{
  "n_head": 3,
  "attn_scale": 0.0884,
  "bias": "qkv",
  "tie_embeddings": true,
  "init_std_o": 0.0322,
  "init_std_up": 0.0322,
  "init_std_down": 0.0,
  "lr_head": 0.01,
  "warmup_steps": 200,
  "schedule": "wsd",
  "decay_fraction": 0.625,
  "decay_shape": "cos",
  "doc_mask": true,
  "train_tokens": 696900000,
  "steps": 5317
}
MLP neurons of a small language model. Each row is named by its layer, matrix (gate and up: input weights) and neuron, and shows model dimensions 304-367. Each number is 128 + 24 x the weight over its row's rms, rounded and kept within 0 to 255. A neuron's up and down rows have the sign that makes its largest values positive.
A block is one neuron, or neurons of one layer that tend to fire together. After each block is what it responds to, as a language model described it from the Wikipedia text at the highest values.

L8.gate66 [132 108 144 136 102 125 121 121  97 115 125 125 150 112 116  67 140  83  80 108  95 156 117 135 145 130 148 124 135 144 160 140 140 120 130 145 171 109 152 154 168 114 165 136 122 125 139 137  66 129 131 120 128 160 151 105 151 145 147 138 159  92 137 125]
L8.up66 [136 126 130  89 123 129 183 122 143 114 152 124 117 140 127 127 133 116 147 173 120 104 169 138 120 141 148  89 157 131 150 128 154  99 129 105 111  94 152  94 128 138 139 120 127 120  73 147 186 143 108  72 126 127 179 178 121 119  95 110 109 118 162 164]
L8.gate159 [169 185 165 150 135 138  77 129 129 174 161 113 144 162 118 172 122 104 121 149  93 145  97 125 158 105 111 128 127 129  94 110  55 133  92 166 157 148 124 159 149 134 146 176 125 118 146 123 137 109 122 164 128 119 158 155  95 121 151 133 124  94  97 140]
L8.up159 [ 99 129 128 178 108 115 143 148  98 110 148 100 120 135 139 161  91  94 100 104 159 185 114 145 144  86 131 102 120 146 145 122 146 115 124 169 170 152 135 130 154 145 130 156 136  98 137 131 115 125 147 126 141 126 172 197 128 104 112  97 127 131 136 117]
L8.gate165 [172 104 133 134  92  96 141 120 113 159 126 152 194 131 118 105 118 131  92 127 140 123 136 132 130 116  99 103 126 160 163 134 145 136  88  81 145 108 162 175 123 137 138  87 120 138 175 140 133 112 153 143 148 155 159 140 131 145  82 159 106 107 104 185]
L8.up165 [131 114 165 152  77 162 128 126 118 140 128 118 152 129 124 108 155 137 108 181  59 108  84 139 163 116 144  97 121 108 126 122 155  91 125 148 141 142  99 154 140 124 149 120 106 144  99 173 113 153 121 129  88 107 126 103 126 149 140 171 113 106 135 146]
L8.gate345 [118 161 111 110 112 126  71 157 142 153 128 145 153 123 116 137 114  79 155 129 125 130 146 115 148 121 126 130  82 141 125 111 107 113 119 147 109 162 120 146 136 168  84 105 112 143 108 114 107 133 111 117 160 102 138 132 159 149 100 136 121 141 106 139]
L8.up345 [156 147 156 120 101 168  81 131 154 148 123 144 164 111  62 131 142 110 125 147 104 116 151 103 120 166 151 118 142 149  96 100 128 154 152 149 154 143  95  87 142 141 123  95 159 114 147 122 130 124 150 157 151 122 140 126 119 152 112 147 134 104 125 127]
L8.gate398 [121 114 167 104 143 150 118 141 104 141 158 135 103 112 141  77 122 130 138 117 125 126 186 130 174  77 157 138 122 165 134 158  88 123 156 127 137  95 161 108 117 135 150 100 152 130 112 155 130 126 149 102  80 112 178 124 132 153 112 170 128 120 114 172]
L8.up398 [ 90 119 146 110 144 130 114 132 145 169 114  73 176  92 101 125 150  94 103 138 162 135 138  98 154 164 138 112 126 174 131 111 153  94 148 107  93 133  58 145 150 128 130 106 122 112 129 125 123 138 149 123 135  78 144  94 145 119  99 155 137 103 104 169]
L8.gate583 [155 141 114 123 133 132 107 121 128 124 188 141 113 133 137 150 134 112 117 110 128 158 133 119 126 127  99 161 130 151 129 127 144 134 147 155  81 125 112 104 139 150 130 125 124  91 116 110 136 118 132 108 140  76 192  85 167 142  98  94 108 153 138 137]
L8.up583 [134 122 142 147 158 136 145 139 143 136 176 138 106 129 162 139 159 118 169 169 146 135 118 124 132  91 112 176 122 174 133 124  93 175 115 127  98 119 148 126 124 145 158  96  86  80 113 132 135 110 133 169 140 136 146 119 148 124 112 145 125 136 101 125]
L8.gate770 [140 152  89 135 124 126 125  92 149  94 162 125 113 118  96  81 142 152 141 155 119 148 155 131  91 103  89 152 124 112 120 177  63 149 161 136 108 112 145 123 148 168 132 148 119 148 132 111 125 110 103 161 116 123 135 120  99  86 163 111 130 110  75 121]
L8.up770 [122 123 165 115  97 110 158 164 162 137 156 128  99 106 129 120 145 141  97 144 145  93 116 144  96 104 138 132 132 169 110 149  85 152 163 139 110 159  95  92 118 144 110 122 140 115 130 158 116 134 174 112 143 131 153 178 122 120 121 171 111 103 131 169]
L8.gate985 [136 109 125 111 128 139 135 150 110 113 174 112  62 146 143 117 143 143 104 126 108 152 130 122 143 123  77  90  98 146 124  80 126 105 142 129 143 120 132 133 152 126 108 147 147  97 185 114 107 145 110 124 112 159 134 133 102 112 114 171  97 141  67 158]
L8.up985 [ 96 118 106 146 143 127 110 153 137 140 157 101 118 118 160 158 154 121 166 161 149 136  99 136 154 143 117 141 125 103 115 135 157 143 136 137 156 127 132 142 135 173 124 103 121 109 143 153  94 133 118 157 125 156 110 131 134 114 145 153 147 139 125 122]
Responds to: Linking verbs after subjects. Fires on copulas and linking words right after a subject, mostly is/was/be, as in "(1947–2010) was a", "Jonas is currently"; also "came into", and empty table cells after "hold" rows in election results.

L11.gate418 [176 131 123 146 102 122 155 118 149 117 110 147 101 115 126 150  99 153  93 121 125 140 118 174 188  91  83 165 138 140 107  95 140 120 129  83 143 124 119  99 125 125 148  89 160 162 119 138 133 133 126 109 118 111 162 114 164 140 143 104 101 125 116 129]
L11.up418 [100 165 144 160  88 157 134 117 129 147 131 151 154 131 173  95 106 170 143 111 118 137  53 130 110 129 103 126 128 170 160 179 153 120 153 182 156 171 135 168 138 122 143 124 141 142 134 128 168 100 101 117 141 124  78 143 142 157 120 157 119 116 127 104]
L11.gate751 [118 141 156 116 137 142 169 133 151 132 151  96 163  96 120 126 164  86 111 137 130 149 131 157 116  90 129 109 128 175 113 115 141 158 117 133 101  98 118 149 125 127 154 124 131 149 104 118 148  96 137 121 149 130 144 102 116 152 107 147 150 144 164 120]
L11.up751 [155 153 146 115 108 153  95 108 119 122 133 139 115 130 103 117 137 130 117 139 174 135 135 134  95 128 118 101 123 133 130 129 161 143 121 104 138 145 158 156 156 101 132 147 141 147 132 145 142 116 141 136 144  72 177 106 121 165 149 146 148 166 127 123]
Responds to: Mid-word subword fragments. Interior pieces of words split before a suffix, such as or in the-or-y and Auth-or-ity or s in analy-s-is, plus word-initial V in Votes and Vans.

L11.gate54 [143 118 124 128 128 122 135  84 163 113 105  78 127 128 110 124 125 111 128  99 138 175 142 135 122 107  98 132  98  99 101 160 163 124 126 147 117 125 169 154  79 104 109 136  86  97 148 127 134 128 123 141 120 163 166 163  99 124 127 139  74 113 135 107]
L11.up54 [101 102 144 129 154 116  80 147 106 149 139 105 128 126 138 101  94 129 171 102 105 120  97 141  93 165 113  98 119 112 141 135 122 112 137 146 125 111 154 135 132 145 138 136 112 147  83 151 111 119 159  78 111 137 131 129 144 123 133 130 149 101 107 140]
L11.gate326 [ 89  91 144 126 152 142 122 119 127 102 143 144  54 124 152 118 149 138 107 128 160 130 109  83 156 136 128 147  97 111 123 182 145 149 128 142 136 131 152  95 128 161 150 147 123 116 134 126 133  86 119 111 135 125 134 104 147 106 134 122 124  87 143 105]
L11.up326 [144 138  77 120 126 141  99  97 144 148 107 100 169 139 157 110 124 100 108  68  85 101 115  99 115 136 100 102 163 108 154 144 167 156 103 106 120 128  87 115 120 138 130 108 121 109 153 127 145 104 152 139 128  91 129 118 109 125 108 160 147 142  97  90]
Responds to: Subject-predicate copula verbs. Forms of be (is, was, are, were, been) right after a sentence's subject noun or name, as in "Ozone is a", "Bloomer was appointed"; also stray "Sh"/"sh" word starts.

L8.gate69 [134 107 151 152  77 146 140  95 118 112 151 181 126 109 139 147 116 158  94 157 133 110 113 150 132 148 119 122 135 138  81 134 111 116 108 115 143 129 145 102 157 160  96 124 147 164 116 172 111 160 115 109 122 114 145 140 141 178 117 129 124 102 159 123]
L8.up69 [142 124 148 114 149 146 138 113 167  96 131 140 113  54 149 141 126 106 122 167 153 119 124 177 122 120 113 105 148 149 123 123  92 164 160 101 137 114 128  92 135  97 153 125 137  97 100 122 127 114 143 137 122 125 134 167 130 146 108 127 175 138 138 172]
L8.gate92 [ 90 132 109  69 131 123 139 106 127 109 138  96 100 108 132 135 116 130 157 105 140 126 141 134 167 146 126 105 176  96 138 179 120 131 152 138 145 172 127 160 118 140 156  92 125  77 137 134 168 182 162 104 138 121 166 101 146 145 123 155 114 121 169 121]
L8.up92 [105 161 117  96 167 130 118 126 113 144  95 106 159 140 111 105 125 136 109 128 161 150 117  99 143 155 104 131 147 147 142 105 108 162 162 159 146 127 151 152 146 108 153 129 135 142 110 112 115 127 142 132 158  98 130  96 134 133 174 112 135 102 146 133]
L8.gate313 [128 132 133 113 156 115 154  84 164 110 106 154 164 124 155 121 146 116 125 117 167  68 100  97 125 106 170 116 129 176 110 127 124 112 102 171 125  85 187 162 123 136 105 132 147 136 110  65 149 133 151 118 158 100 113 111 142  99 126 142 138 127 143 158]
L8.up313 [126 118 159 116 114 115 109  90 106 113  66 126 121 147  93 114 123 144 154 113 132 141 114 135 115 107 147 116 125 154 132 157 105 111  97 124 108 179 149 136 100 104 129 134 114 141 126 154 117 141 148 125 150 141 131 129 187 160 176 145 144 159 126 176]
L8.gate431 [190 127 123 172 105 137 122 126 115 170 131 145 127 133 111 145 100 183 130 121  79 145 138 140 131 138  85 153 134  90 117 112 102 146 147 136  86 116 190 119 111 101 163 143 129 112 151 111 134 103 139 102 146 117 110 115 174 158  93 123 165 128 153 134]
L8.up431 [136 113  90 151 131 110 114 159 147 129 106 176 122 126 119 116 146 146 110 160  99 127  89 105 150 125 183 128  92 180 154 116  88 107 164 119 147  99 116 113  67 148 147 119 186 137  88 159 125 128 139 154 139 189 126 114 108 127 145 132 121 169 124 126]
L8.gate519 [107  99 136 143 132 117 143 113 130 138  97 109 140 134 109 124 118 112 156 115 106 141 103 144 120 114 130  97 126 139 143  97 123 109 162 128  75 140 109 134 117 147 105 114 132 128 101  96 141 129 131 100 142 122 117 120 146 162 174 118 120 103 165 143]
L8.up519 [108 146 130 119 106 118 138 121 143  95 132 148 188 101 129 170 118 112 130 107 130 128 129  91 136 156 127 143 114 169 115 129 100 132 143 144  73 101 149 141 141 117 154 152  90 109 162 132 144 122 131 132 141  99  76 118  97  99 151 143 149 117  89 114]
L8.gate561 [123 128 135 118  95 131 148 126 149 113 101 144 136  84 133  99 135  98  91 116 124 142 119 172 138 143 119 101 145 130 145 163 116 114 137  88 104 104 148 140 132 162 129 119 134 146 151 144 148 128 136  80 148 125 103  99 119 119 123 149  94 106 161 153]
L8.up561 [123 125 115 101 134 144 144 104 119 128 142 149 104 158 121 102 116 128 110 150 115 194 106 134 108  86 184 139 125 137 185 153 137 111 121 132 113 117  62 140 132 125 127 102 136 153 128 149 120 156 113 106 153  87 120 118 113  91  99  69 140  96 101 101]
L8.gate886 [122 121  96 124 173 152 137  76 139 137 114 180 158 149  98 145 114 152 142 159 125  97 127 127 116 147 133 137 146 127 144 122 153  59 165 111 109  90  95 129 127 122 160 147 125 129  99 130 112  97 136 133  87 145 123  74 107 178 133  97 119  90 146 132]
L8.up886 [134  95 116 109 115 115 148 106 167 142 152 102 146 168  96 121 123 152 139 138 143 168 139 117 172 128  85  95 127 175 165 116 105  90 151 162 158 135 157 113 129 139  93 137 119  96 127 113 114 118 119 100 158 113 138 156 120 145 155 117 132 129 107 121]
L8.gate924 [117 149 133 190 165 138  76  76 170 112 135 159 149 135 133 120  80 103 176 112  79  97 114 161 129 153 107 118 126 163 108 110 104 165 140 133 119 163 145 150  94 143 135 117 124 146 129  85 135 147 151 123 110 109 165 101 152 110 143 132 105 119  94  93]
L8.up924 [ 86 125 137 122 122 133 107  82 162 154 120 110 137 112 142 154 158 121 119 121 104 109 124 156 115 116 114 125 167 121 158  99 141 140 157 116  83 129 157 144 121 133 133 146 104 128 122 114 121 119 158 141 130 186  94  64 137 146 125 167 122 124 122 131]
Responds to: Mid-word learned stems. Word-piece fragments inside Greek/Latin learned words just before suffixes like -ic, -ist, -y, e.g. taxon-om-ist, acad-em-ic, biophy-s-icist.